python train.py --num_hidden_layers=12 --hidden_size=192 --num_attention_heads=6 --num_key_value_heads=1 --head_dim=32 --intermediate_size=512 --vocab_size=798 --hidden_act="swiglu" --norm="rmsnorm" --norm_place="pre" --norm_eps=1e-05 --positions="rope" --rope_theta=10000.0 --rope_fraction=1.0 --qk_norm=true --attn_scale=0.177 --bias="none" --tie_word_embeddings=false --parallel_block=false --extras=["capped logits"] --init="uniform" --init_std_qkv=0.0257 --init_std_o=0.0 --init_std_up=0.0257 --init_std_down=0.0 --optimizer="muon_variant" --learning_rate=0.00477 --beta1=0.95 --weight_decay=0.049 --lr_head=0.00496 --max_grad_norm=1.0 --warmup_steps=136 --schedule="wsd" --decay_fraction=1.0 --decay_shape="linear" --final_lr_fraction=0.0 --batch_tokens=32768 --max_seq_len=512 --doc_mask=true --train_tokens=130400000 --max_steps=3980 --dataset="wikipedia_en"
MLP neurons of a small language model. Each row is named by its layer, matrix (gate and up: input weights) and neuron, and shows model dimensions 32-127. Each number is 128 + 32 x the weight over its row's rms, rounded and kept within 0 to 255. Numbers have three digits each. A neuron's up and down rows have the sign that makes its largest values positive.
Before each neuron's rows, "fires after" lists the tokens most often just before its 100 highest values on Wikipedia text that the model never trained on.

fires after: "t", "i", "h", "d"
L4.gate16:066118096131138127111199182170123070162112127096075172105166128145109159147100177119127132107133159132200170155167130150174140069125148143143165138109102134103164148139111079159111146096148126110071065111139095131157146148162102138088103164116130107166115119131097174140125090150138146142
L4.up16:102098164186114158108214168120126154164140127071108172151110151073086098113110120107129133145100074163164152114145106102167114167160114137185138124077155132094114129108109118121191133099119137135081107129138155158098086116160100115175157155133132142088169103155075119062139139090089125134

fires after: "o", "u", "i", "g", "e"
L6.gate278:147196184163175123136109126100127205148154161125132173137093122175194077179166074141154107196149167151091082142172129102150132156114164083124124152158122130141170130124092210112092138125129087106132086176129123099158168122092071148100124091113118149125135094128119119115133134158081126110
L6.up278:124156130138177157132121107128218130091087084116127155134079135091067093114127115135092142095121083147097116127172135116213146146105110122099120114156149134105136118083117088121137139146122161174163153129081134145116142113135209125112146088167164185139107082069160102118186085097118125124

fires after: "is", "o", "h", "ar", "y", "in"
L6.gate30:115098035078133087099142124120164074167123127061141111116160133122080155096161142119115049137123082124151160081135107125162088107154129148166106092116150132173147112127122093095136164171126094068094141083124147120146026127113143168130136122134079145160164127063111166183206151127105148133
L6.up30:103131126127114087122106168098173127143095105129138153141109158110044134149173165136189182118162096117141132128175078165105147123130113147134098171152115116204140160193090113119107132090101174145158125140126127160162086092165154148052098083145113121161061123156103119102150151076099155072

fires after: "e", "ar", "i", "u"
L2.gate228:175137152084146161121177139105158136123199120134135159186097133113122183113047139089153107096174109164106056097097103120063126137131082086162104126127119117179126156149097139100081156065140105150125119127069092051191139096098087158103136162164117113134087198115137083109121130169105122155
L2.up228:128102140111176096102122157101115111092110116103075130101148151098035145181110066101118069103117183100128133181087132184110135133146101105197065066166153080119139159104126111140143126142173092085144112131132130154162122145087118164211106096192186096110084124137080138055119126091088092148

fires after: "o", "c", "a", "er", ":", "v"
L6.gate167:178120153167164153146134141101205121100145155165136167113123080183137090120150147122150139174091180140110104155145086142132173106142140100157110122129138087171108087129047115148147114089157132104134069117096094191105134149163073139038120163139072123107098121169165136176146095148158165218
L6.up167:170107163142124187158135204145179132134130145132101179123113140171121070111152149153125098136088159134068110127124053124093141140096187142118138120105104097170108165112070066096093106100181175114191086111110118122098162172167110138119102114133119147118164132168172133143124127147166067184

fires after: "e", "i", "o", " s", "a"
L4.gate316:117153080053144107093147072093142153135196083169100134112107142131086092108134119070180047172139114126127107101110121165145058165128151149128102174136130139117088143150084181166132130075086103142093092153112093146152149136098124131090087148112163130077062094114135103088153134100056133113
L4.up316:117097102075148107169139144152122162120164153119103125130113095161102089089143124120127138122131115130169118073138124123125100160132115145143126179115139138118063085128075208181145153105106099110140118155100182101192056168155155109133100094115165203121063132132179125106134189150136161129

fires after: "a", "e", "v", "an", "W", "o"
L7.gate429:144143131124120177083144171119114153105130166070096140164109153080126201057124131123128119136137177104152101145136199143102135088168171127104143139160173181140161141126123115141142176169179065219161074159148134079122104126114132167095150143121173140139137094079140072112137166123125134114
L7.up429:114209133084106143075085146154130173112109124137185132133166171086157113082154181092177143134151167155151109117118120089131098176144094120139119152098117130178122155100096175095122150102095174129089102156125068155196067121090153134113135102131120121115147118121163154115143099112137112185

fires after: "a", "i", "w", " ", "o", "e"
L6.gate213:166146163109071140151122166121094183117109188111136128101136124183133165137100107109129089126041169149159114156142152108080112205181131108101141167089101120169144169092080184100105156099130108157143081132128078099181118119150114177150115092128149113103127127047152086140080136134088132090
L6.up213:125132098099118128140113158170110121127153176151121124102138140157054132129117126175124107142152157075133108063139175094107124155186126125153110101111116118130121129083109154132133148155159098153166145164154097160162089149132184104055129162101186150106114139103141076162116189103089119176

fires after: "g", "u", "r", "i", "o", " o"
L7.gate243:107188146157076111141103115171133134106133080153100159135105096156113077115151149108104143137177125158200093108101135189099116129202161188116097136129088187083131152143107191104109144173176124118160134132175101087150192107117147136113133088133108093089101109079134124153132100181138114106
L7.up243:185156109146156102156178142192141153089100163124141128108157106033170140118173130125154091119172112113095118167154127092136127109146104138085113148079112152150181115112072105157122191171114099132205092164103123090135095066091213094171117150124170132059093122115133123133125070071099122130

fires after: "t", "v", "d", "r", "en", "s"
L6.gate174:111133139079134076098159144164172139087131141111131116157132076134090144117107161115143157120122113155165119109155090167143127100122138132116084158101113206107106141121103132088126094141056080158153085147186099155127151158106082148131101109138125127144112116164140113128175140081086192103
L6.up174:087159170095114098115167151125113124127165124112121067105104138132134098082116118116117192132134115161117141107155127114132106116145139101152141150141132112112104094116113119053128173153099103161136059082132181096096068101116084095111146098094103145135128170168189155103148070109055131042

fires after: "i", " o", "g", "p", "c", "o"
L2.gate497:146159141088050136107097091124084121134115101109153072161148102122113145142088167183163096097041137122137080132143092215090106203093129123181122117209111122114109141111149169170086124135132130088103075114126122134129083164095118082135150123121121125088101090146113176155140153172127210113
L2.up497:151112143181125138147120118150085111098139163140075145155127137125142099170093096089089120122151132173090093156145119181094089118098178078162124064133092122131138101135105081150133101126078132117145103063131165098201049109150098157073081132159176116129159123131150133122077088151118144141

fires after: "l", "h", "d", "it", "en", "in"
L6.gate288:078154080089140122100163172139151103138173105129171152101104153135115126149115176071157145102150055134177159134147037098147099087176141128114078116100116094104094205115189149168125146120110124147149105065103118109132187181090093141112120158150100116117138132138118118074094148115064166146
L6.up288:053137107123067093145132171079141148164140150121082189128105109160118069114077117051131165141155135086158121099122108096114133120159122107144147146133085162124143148111153054094126111090158068134157134149183137206122156142111122110153126118093135122130119170112076088110115107153079169143

fires after: "v", "i", "h", "er", " ", "t"
L7.gate8:095118150120149113117094135177146171133156129135180181144101078159098068142138109163151172133102102185091128150063121191160170102164134057141064135103151147130096120141162105154127064105135145121201147169149093133141129191194181134071119128151093092179146147128150118147137145158101153139
L7.up8:131126136104125119157121129209154179098137140080074122175143190101080060161119125153125178085082120092088143102127106119093157153118143118119057128135108148168103119098148188171118091112135126135144118223127154137181043104130141115082108075129144158156124121164111148074169121154163136134

fires after: "i", "v", "p", "t", "r", "u"
L2.gate46:073125085186176174129121136101096111130156118156119111160091123157150111147103123170098147145114161136105146160074179146124153121120095134212156087096154136107111136149071143073141181140167169167237087174143127068118145110131101135142123159107153133150147083136135140111098105190101155088
L2.up46:155053123149106106125129080176092144136129157153111106182115183155095085098158143131135144146114138110094111109155103146114083170085058140148098093136138097205127164138095120130125110102161125125133128153086059106171129103138079141141089080085152101090078156132098162126160091036108181126

fires after: "t", "in", "e", "l", "on", "d"
L6.gate389:099093135136102062131153080122085166146141193136136116176153147152110035155105138151175121163107108112184093073142192150137143115121142193125132165111061103079090143153060170116114148104170143128024096133090084146127127120071106137178101092149136146150124117138089172094156123167166121134
L6.up389:133117088137132174179116101134105119133111119096162130163085161139115100182118143157086129113060174100172101087173100123197059079124059163131098134094119100071121132115074172114152143109080133159093029104108159126104083125074092142197109145119125124138121144107139166144136136081164145123

fires after: "l", "o", "r", "e", "d", "er"
L6.gate88:112151084093127108148131159128157118177183114127136130121118098154089143111187149106194102114077167133208163089115072105124106146119047152123135190148152128161156119104156101092068150128176102129154181115103105190120123117117139103126107141168083155119186106107084126137111136096149059078
L6.up88:149162129132146151159161137101110128135133159081127161075105118083115144142097167158095088147162156176112151108093142150125094117116190075164130165128083108159131109142078136102112176104104113117092117081179136136190187141114127086108118184138147139199090115108148130138186086102052134135

fires after: "i", "an", "in", "c", "g", "p"
L6.gate180:167140138113119101119137132180240131174120151161107115073128160186129086082103136099089160185116045127094104176058160163096158141119108106170166091145173132084115185132182108097128126125179115106151165134137183153170161081094105066077130164104124094189133125199111140126114191110124095122
L6.up180:183054141169110134102169089157211135120142096135114152147175176162128172105102147093099099154113072157157145121091137163061135119106131141135149083172170094124088140158181089084132140094162121151136136090089155129140182115076097116108166112164100123154204127124070125139068156119120119142

fires after: "r", "y", " a", "C", "A", "g"
L9.gate372:106128211121107134134142129082096126114089091159102096201123119137113104096137073143171136095136095124176103117148166124062152103108122094143149089123135070163070103125128099096140122193137139154201066116103136143124119163139119205134179132130084119098167138144164141161142092084125150066
L9.up372:080154132119160115144133131135109080131115085084101054161129117098136147199062155122152137147236133078147187108139144087166121095112172116153171142140065124074090078099149115126088095067226137130126071141143115146157106075128099108119145106149125136095103085116132144124139145190145156120

fires after: " a", "t", "A"
L9.gate235:132167165121077152084136186093181096115133113182107107122107127117176147128117098116117108090103165148148117133109094166049095171099080121135131109133119160082130160172127115164106136124087078141150072143143198121127063172118084083136136116097151115072109185106120092111127086145165101114
L9.up235:120052135179118147110108112178113124095156114160106096145149124095137207131181131134138114129112156077099178096148120120115133147118155113147129175156215116146180125125048148118119199090205159076148107115166126148150087138179140097139116111114115081114166097149131110085095136126140137130

fires after: "l", "al", " o", "L", "f"
L4.gate341:099163193103116178161100135133185094156135200122096155136134066112169076148090126182135092152108140120136164122158067094118108133184163133165109133143127085150076146050123092159090139148062104122117173122166170151126116165094137109091106130136074096162108120168107113132184164106089152126
L4.up341:100146128098108094150178098151152118122145130107138097175133111151177125119057100091114133059096172166161145123145133116154198191109135117231149111136139111079099154102164095128175093146128170133104152145157181121125153172165073153156133167114129089157135144176075146101120075161166056101

fires after: "g", "l", "p", "u", "e", "a"
L4.gate124:184129213106148070120141160137187092134110104119103133148097124125168102109158185107139142131160137177131060168087098131153157093160140114139119153111109144124157138115187094119047118137198166124127094117179178137155141064133119110162090086139141168157131137120097103129071157169141111124
L4.up124:153141136106147107092070184113161103104123128126122063142063100115151006080124172088159100154135122116093103091110098126120122076096101096096153143148134121079121134080153089127074162121166152119183117133155150140124085122095151124157122084143125188091112110101123186139071141165122142111

fires after: "o", "ar", "l", "s"
L4.gate441:112104130018144126125142166111163087119123139100086173115125153157094100113131136164126100171070151164159097046136095174192149172131106137111119141134088136175101155121153121137105115160149137058099102139106125148102158094164127185086092160086111090109092093058103117143131172097150139079
L4.up441:111121117164133149104147156052125125183201108165189128160192143156087179107116078184124120127124102107114149115129120128085144173086171125083129131152174144109145211125078102072077162136156127128090162129103082140149118091098141126106135133077120154175180135138131164142150185122125194149

fires after: "m", "e", "l", "t", "b"
L7.gate484:130124141095083082130136122111107140114131086037074121105095081139115131145107135118117112126056063128131115191103133152113105124170075071102150074082155115099148131097194124095161094134145140092181172102104095097130124126046114132103134108149148106166128140115120193158116150095131101115
L7.up484:153105123111120078157073159101098139158124095128100143106073151145103132091108151176168136211145168122107115120114089137131098076091180169115137137124129097092135149127109107118096130103099205037072113149168136143128083185154134136162157131108115096152169173124118127157146154173100090094

fires after: "t", "y", "an", "l", "h"
L2.gate486:109133134127110133123103169136135103099141062120157070124126163175074054102157181139137135135155071076139135131158106113157076076163125119073103129118141141088185077124093123138184127160143111061169128078103154108130120126089131168145144112116181148095106096133109155155162117126115099131
L2.up486:073096131101137146187117104117187137152117169117177114120094144095051104114123141081141148102193151079126102137158125228126119109101146136083136106155156125146105121079114093189116098140117152058113083127125132117109104139185123121159138159122136154161126187217135148160149197106159117138

fires after: "l", "e", "es", "o", "en"
L6.gate154:111155157122156120132130122200126145158172164138129176138174153052168107087112067134173088139209124126079127134128125121107189142122088122098117166114147125111128069152135147171158114163204148118131119167136080217202114182160171116086072157153115111114132100139183185118168104136125174110
L6.up154:205200133106178178158096214063131157146105124081204167161159120144088122085143093111147160120135179181168182131134150103141111109152120118048151103121105167136096144078163120119125123143129063163162190197080135122120148081077136178137133192158108118139117124144093154115094107118122145122

fires after: "a", "ar", "Y", "y", "l", "e"
L2.gate454:161126129116153047111170129127117120130113158111119073127145083099114142115120156197114119137139134142186124099130131137074130100141145109126163152136192146144157146139119128134146074188106147114094160131132158111082119036077082124167151094179092165133133133136129140068207132144125137169
L2.up454:156075085165143121134095177136143154132155105143168094070178101126122136137160069162118167094159072165127102141085114178202056142169110181144108104130130155104123146105110156122143172165139132111171124047155137126101035102163140134174141112138076159117187180144157122130146118195117115146

fires after: " a", "w", "a", "A"
L2.gate268:191154137082139162102178129188080156114128098130070156112137129070164086106138188090195091120072154126163131165156106137138177125138122162131134137099192066155121144136132153156107089161173119112057044121176177092132157102151074123106115151123079100136095171116152116099100114172090141082
L2.up268:178156156064092129061156133103142172124175165083057155114099141090159133141166190130171077080127143141145162131138117113136109109111123184127138173212193121220114163133148160103157100117166097126119123176145158101096118170189061110156132159147118143153127147141151147088113137146085147104

fires after: " ", "o", "\n", "h"
L7.gate486:128113080111087155138141127112104143064154094177141137117177148149162093154104152155149139130123137110100090124095150137136128175107152121110091155110138114023141132168137152169090162100208114146129156170127094169131143162118182132118141113195195131162139101156139127093106114152105107057
L7.up486:113154108127113186148096063156155151110199083100076131123143144155178067165153129134153165081112067080085108098083165117142141163131072135147070154103099081066108184117162098166123106129187159152127097120124096133106123133158123123069098113131152135153085054149102108149109086123119112122

fires after: ".", "l", "e", "an", "y"
L7.gate348:174172113127141102136152068091142129116139070189180143115135125130153089097169135158065131121121184131127113142124145156116173146108170085153085135154098164130120129154141180107083114083172141112151117097188135114098109124127074122158147138141116151061137137127074108102135110193165175138
L7.up348:162085143067108100117168124142152087143124064148135161082153132108134090139190105156074152096118141094084103079154082142109133129102138080140097125120094127095124149136096170121093182140158173087140115126130177169094100124160084115158137115097094168113204113176061194135139124176136164138

fires after: "in", "m", "on", "e", "g", "u"
L6.gate280:131132104184137179092124146177157117099130106157121124083125143101128163107084178081121149062150095183116052087162112132095130109128103124078151112114173133119114167146153166094042122054086098140125203141144104100116159098057153131125136178110114133129098104161064099150159159108161174166
L6.up280:134133143165143152158100214156119144123181080114080146161175146143136139186077133062063091151143139139121092126147148150103098139105115206160141095142120149087131123178152118143098116088178078085125139097168167179115133135056145073195147181141082165062069117154131129138133123135149109139

fires after: "=", "or", "l", "m", "e", "r"
L7.gate196:094109084150063103111099149155121141142109118123124156121150083155112065158166105085084121157075166124122129118111040113142170118122122123154115138138098189172147110139156154070132129124089134085166137117137110092149114054082126148118104182138135093084161151136152159137204125139128137119
L7.up196:188144093140106100074092168109139062150061170128157140165111165124123155117153098134065123121124177087101150225191143199122093107107156109187114051141111147139110109086109144215151132111119124109177135119129166078163144137135133181154149111166145107137089078098161078108192129117169168103

fires after: "i", "or", "t", "r", "c"
L4.gate130:149142156135137189135130144145103065084097169081038130123128180138151109104150149070130090108172121092142115176156151175143127087144139133109149156116103158149105163136137088139146111145128138119136141105131148127101087117157095128154127072097157115105123167115111131090092136108156101083
L4.up130:134139120133128124123206115109134155130100116127073081141096157100163089132065137114066041092085158184090126169091116113073104110150122108147096142130103129144153175103083109147195146151151108137108090106089180142165123098093122147105169196091174154176147137173098091121123134149128194039

fires after: " a", "l"
L7.gate447:090131187046068104113135190162143151130162167125099183115101102136170129159113144137177086114148166145163081132130149119124128134089133093151119155122112076161126156154128145152126133168125133148156097169163163146147116075158133127148101140142117062178142099151084145094098098101123111104
L7.up447:146142073137119117102179114111139145092178162132144115158159156086125149128099159109137166156138144117141184091136140130123137095084147122093165118150128162108154133091126119137105154143203104062111084114179090106119138157121097175117093112118081135110082135169162121104088122126169182058

fires after: "n", "b", "v", "h", "d"
L7.gate329:088140119111127152102122115112117101097140084117081157166099128160097110120131102184158109087111143154161137123163131143099148109184097167163115108109116097154107135073200088173095140146084132179121147133097167124104204148187126076084170097068116160071195133116112104139140167125147129150
L7.up329:150072115123119168124150113101060135169100076175108184122102161139163092092136135160175118131180148073131151211155099109130086142163078193142127164079132106078113115142110123139129177141053154142084118119121111119139041159180162135117131187143084095130154176106130104160142146153116153098

fires after: "es", "n", "i", "w", "en", "at"
L4.gate231:135096157163172157120069125134139186164115132107104097134095133140111198098144114157157136173128147100057118106138140197180136166171119093136121103111169098105122087133128116156151138100163160158209098111143113137084070121156129192104157146155203128172180166114114108154156124066102135158
L4.up231:148142107114161161136092116144162103162107175129097107093087093146207123136116146186153163118121154152121058144100184153107178132077125165154140119148153156122093126139097059086173133117112089116174127126145164147136127051107134170111103090146087120098158150166150149049149097116162101091

fires after: "c", "u", "an", "C"
L7.gate90:107109132190147044153121173106137110128168152187136149160097118122073113094115161116140129175101172121142122161216101076133147124183086186133170127126114071140115122198070124080105149130170113131129164164105118137134149120089111141155106067121144102099138136143071162120118130172079112149
L7.up90:128126156179124080144069056123133150121085094162166109121163077195082174122136147107172182175112153086073130132125145048157151108140124159150131099203114133143118067137184105141136098103142158097146120092093151089119069115182166138134115158116132110144107130093128188121143105154148163107

fires after: "i", "o", "u", "w", "e"
L4.gate449:162110154114090195131054109101142091206083118186152129130187180176176158148120076150129111171071156083134200164136184152138100215154159081153078126153138145153103147090068151119142157111109137088102154078105082119076116089133117137174176147203130142137133133154102117163138156163095121105
L4.up449:163101128142138192140100138143151099171099103099089188081200100129157143113143096122137132144130101101110154063077147135145168099175124171108138127103097089122105110128030112115125165118079139122146118155210184101187121141075182125145142168118119158139110144116053181087122136146212145157

fires after: "t", "he", "er", "d", "m", "l"
L4.gate395:146119139095135192118102220120113119136096102111115120123149122172110064158156107104097088103112152155104076143148126131141128134090124100162194144155106016112142153113106116123136205171064116175144145167158088052195154115104087100132153136120050131132158112149097163120156175133087124101
L4.up395:118134197115107141115131177151127102146170169160117164118113193162147160109088102125146136114133140138134129148122196153142111122135186150147088162086073059107145094084137133123122154177110124166053106165130090126133121160113119103191078135138132113171095117096095095148153136109168122131

fires after: " a", "A", "u", "i"
L4.gate437:155169097107116086114110108148188149111127141141118117119120109114105082131127147083155132130140075103099130126180135172185112078160147178150098031121127140190130194113148170127130202144076131100098071199130071144170168124110122081090134134127028149185072074158126088150108142150107131079
L4.up437:143134141164209169118109141209102130118129157121132100100042094164149149171090120100103164084077161118085138092098105104182153145107143115129121147103069116128147064081089075082136125110123174106120121143104150093126159101165143063141114142179142133180135084104184112165094084128057129061

fires after: "at", "it", "c", "i", "l", "n"
L2.gate206:090151136118188131139153093189093098104129069112152088127079176111124091124160149187116073072153136110137120151134112164065116121158146107128144097057160149100081134127101099148189132171143108158118118097127112119082080126090122106090076146077155086126151139158136102164060127115158153111
L2.up206:089137151109156134090161111176060134106087102098119066153103157126160091102096155155124107182128129135199132116100114102099130149069135167136090083036218119154113121164104092116116129133169110107157118084094139110109072149106142101073134080134176133131116154134172160139106085162155135133

fires after: "d", "o", "m", "e", "b"
L9.gate356:080108133132126108121147150141106122149164053152112163087222134124105106131105110098191146147127107115176055133111120165146150093129116068101132120148102127087161161095166163089133154130120132151125195174152091198143134163075067154107129094127088154078123124151101126140119156140156116071
L9.up356:120158178181148145152161084123110100135160062137112145152126142151141154098078090138091145132148178097138092158129121160143061123168114131124155167140162058085126117129133162105123168134093189113117156104128108110174162152136103145129137166111070105137113119121057124192193147117087118109

fires after: "in", "w", "k", "c", "l", "o"
L6.gate382:136126174117185168110136136146141101153156138168123150165162163179143092132127152120151110104084117117127155105144128092104078108146127127114104122102139129163092182124168134073124150145145149084092131138152147146118118091115100101090080091136118088114074141101097070091069203055148116094
L6.up382:112127155138157042131137161118158146114188120177108168117065095170080162111117126186134151122127142101113054171175083090126117104100123117122097089083099162150095167099157105147128121117108141076125117155211158175099112097092106119129113059116118132169069139122179084153120138101118161080

fires after: "l", "c", "e", "s", "r"
L7.gate346:098151074129161147114083089160111148149165186073092133111128158144103054102166118133170070120153124144121195119156091128145147127196113132148167103127118092115165164133182112106146169149169072143154157106141082161084093189121131175061083200138139079071111110122120114072123089162117167134
L7.up346:188151144125147138084103136154157063166102120137148121090112134171148117143140106206114138110155121128168157149165193175106119111125177188084121121123182140134123111141104161114104172164144100144162109102118111157136137157125174135138154110138174147095170086120158122107141078173117163149

fires after: "e", "a", "an", "es", "r", "f"
L7.gate470:115083138112119161110134144096128105085112157163156094093146124088177147157161130172165112146160192185111153108049163136091168111158142059141157124094168128152094168140145103159102082128075106120176129132142082098063089078089133162099144117168075176119083115155096156025176108118163117092
L7.up470:126127136100073149019080137092129138185145087148095083081136097117132099121171131140183097120098133123143162137070168110119135134155161108171160126133119130121128158123143170161121078103076156141131092088194134132079120104123156114138118152134051165153138044128153084137119130169170196152

fires after: "\n", "=", " "
L2.gate137:151068112126080130111135143119100138070097153138116088114061142099163101142152111118086100155225105122160146185115129116108099143123187103123101152144172123137145147160136186074150164144118143157161143142145108115114178109143068122125143069127132129117114148187139169097134174163114142087
L2.up137:185143164147117113070102137083096173126060083067110116130090129126122150122120152129139135162209139137135161151140182142112137138179167180075108114124105097093143148147108138160096180143152137110138255127140119110109157149101184082143154148172138169114138169140150100135107215139115139068

fires after: "c", "C", "a", "ed"
L2.gate20:183142105178083154090118128058130076180088081143080112149112148137177120125191137096143138116135134123160092157142096144115134132044170144107117104108137208146163129120132124140127105123094103087127070106085082184095141141103105135172064099106159137149146114111147133143118139138188120074
L2.up20:107112144090063198090131143092114074046118070136147123094086105126123126098157138067129101109186099163186092131111137117153071094192157149108109105111141107164138140113101102144116110157094092139089198098117129104114191187127117094170153166115143082134150143076099176159097100145132064185

fires after: "u", "t", "i", "l"
L4.gate379:112110177150131177114125077085115150145136132116103120107099104165145122167137118114143117093109117079106092200143135150116123149103182056139131139115165123159111100160193148107162117157139146133117154066188089174124100148171082105161110173113078166136094131129140114134187059112130132076
L4.up379:171102140126165149085008145119082113152154140135062119144126145121148139084138066154118117122144087098097153152080155085046114129139137142147136054093126169122126132071141159122134138152083117102085166109149137131178133127175145135128095176084049143202065185135143106144118160113163142139

fires after: " a", "e", "A", "i"
L4.gate454:120083181121164149129088148147158065138127068163082127137095140104126058076170076128173173145129170103061154159102127102089148124114157143184092132117205175167143147136114150072137157182109107120135137111168169110132164125138157086134130094149141087112130142069103111123096134116117079135
L4.up454:078132152136184166116105141223125118116108115146169086101110084101145090141135123118119172118103109170114111192127145130151092138093136144150077158129127131173099141133169161102136113103099148098087096149132107108154111146085140174155098118091110136106121102162097136187139116115152101086

fires after: " w", "W", "h", "y"
L4.gate473:132150075098062081117142124151117134114167146100117127148151125131093177138126132124171160128164097111140172088104104058134121056132091124083126136147080121128105082110090077133162097109163132074171132130193078130088114103144085156123102173079181136144094143121148140142170103163132113095
L4.up473:092126096070058149093157092133143129114132131109133137084098135135077148158089167154167174131154068114094195123079062113167114121134139137087120149171136111146101089108066108149149111140147099053158064064234091143099131111133167163098146130099142093069060155180070106130174169126162133102

fires after: "u", "i", "c", "r"
L6.gate210:141106179165124098154150069101092131114161162142181152175098124183084161100147105177137091124111149131118117148180145160119119093148239100122206149140141120135065102177065125143120134150115150092100114101127118152115101147113085114107113165108075081171147113136086225140116124111131163108
L6.up210:108084103132134109115095147109111147185158108172095174138129131156110124127107128119121117176147176070133127161172075106130166128109130167141180084168137144145100132148168184166141082124198160098118075113122128163142167065160089133132082080160163148131115114117123187143163063147132156132

fires after: "er", "o", "u", "a", "i", "t"
L6.gate166:143143140132162131097113140112124123120093132136114167065153079124093115178196122104080081172138115091117038144144129138197145161168144128131110101108081157146171154120143130110093087185100117164150074202090090098160126153116139161159089132085119137124111099057137141103127109103195178123
L6.up166:155178099133155202136204168148131123193126099165107182109174126127076088118113125125114167105175085171122134096191135111206174154097145175133157170077091087172125152158139126152171159117143085118146153157149108163159100087156160145112110183102147183144137160164138123147113111149136147182

fires after: "e", "or", "r", "a", "l", "g"
L4.gate202:111114153071100129151147100149129100172093146136055143101125140153186056096102122148109070095165190065136135136203152156121131111074157108160139148145206169166098189162190106140095103153177118143141167103165089182109111155108113122156150066083132151076077130129140186148145171113161130076
L4.up202:064110180099138162124153102197127133126103168131132088104106147127140140128032113072120143059102105136116137059122105186116078150077053163124086126120148115112085134071136090160174176132122163152175131121111130113077154151146146155174099156108086162186112122105078120140153173100144152154

fires after: "i", "n", "\n", "is", "o"
L9.gate238:174176132123071153116155167149131126178140132118096130100146118159133149152105104129117084184151089106073114152079155169119139145136153105140188093143124152148148121059146141147161125135077138201107136066133168121133134127145148148119155171162134191165110153109125215086131128144143169148
L9.up238:126146107095127189095174119126160136116076089130168103146221133124149122136133123142127167147117073108083121085129098127132157121140134115086147123152090111195103144107175105157134110086075160113163130103161044152170161183160176097150148216120072131142127145170070156157118149113139025086

fires after: "e", "d", "er", "en", "r"
L7.gate401:115106125224160188120087100157138141128121097118177133146136151156092090086127091096149053132167109112169119117056095156149124107088186138105154118144141088134152231193105121126136140124101121184086134105133115131119131160100097127082079153120141100128123098160128094101120117092116089151
L7.up401:142108136147082178083141107110122149131134059112171070088116154138123101167157121114088121083112108151182198084087149151156079111102101146042130138159127131154170165102125153070128098112090085131166106188136132145107082103138093109167104110187121138047166105114101143122116121093125174176

fires after: " a", "c", "C"
L2.gate315:099072143158115166074123154088169067079086071142090069140119124078109129126188138145140140111105142129105111145138096181145170108099105061082097155156109168132128069151152095125189134094086086121161116117144072140128134162124139091076124115082187175102104128141153128122117139194156138107
L2.up315:107153134183103149109106135156141011116140091130122132119154045156129141172157128159094111125143156115156071181150163104178073116169137154115135125085086094116137139126126104148118128126117106165170160066160107133183081155153135113143061102137143144086150132172138180151067076102130164122

fires after: "c", "ar", "or"
L2.gate130:169106132089168161136070090122119163109084105080092111155169112155129088101127157153164098120185157129086094140115122167116162097141111153088129152142108081145141094119071134134141094130161073072157146134130100127113124169131098138150179113141131125105127129140111146183128094126077171059
L2.up130:065123126083158139155156116139102170138086154206110087122095187125139120121102137129212108124136137139140091164166147151148142148156155138105152167102085090162162122152153122129145100092132085069137171144143108199124135138134147199113159161085158129127165142164137117118166104169094162106

fires after: "l", "in", "u", " o", "g"
L6.gate324:107186148163105136151083160094121150170068116121130100147169126153143067164117131070176121145124112111154075141200054079128120169146179108160068144119054098154142157089145134137135119113189063126113074110155137141173175132070097146120102126112128130171098172124127167119130156133129169105
L6.up324:115192141116140105171131190111088123186117094086141161124101135113129141141063132135170109104157169153164071190118088134143082148164092128143070099109116075127126162196127154166160121119108126145083145097085196070147093124093059134096105102070108084176128152118093142148103150134142176107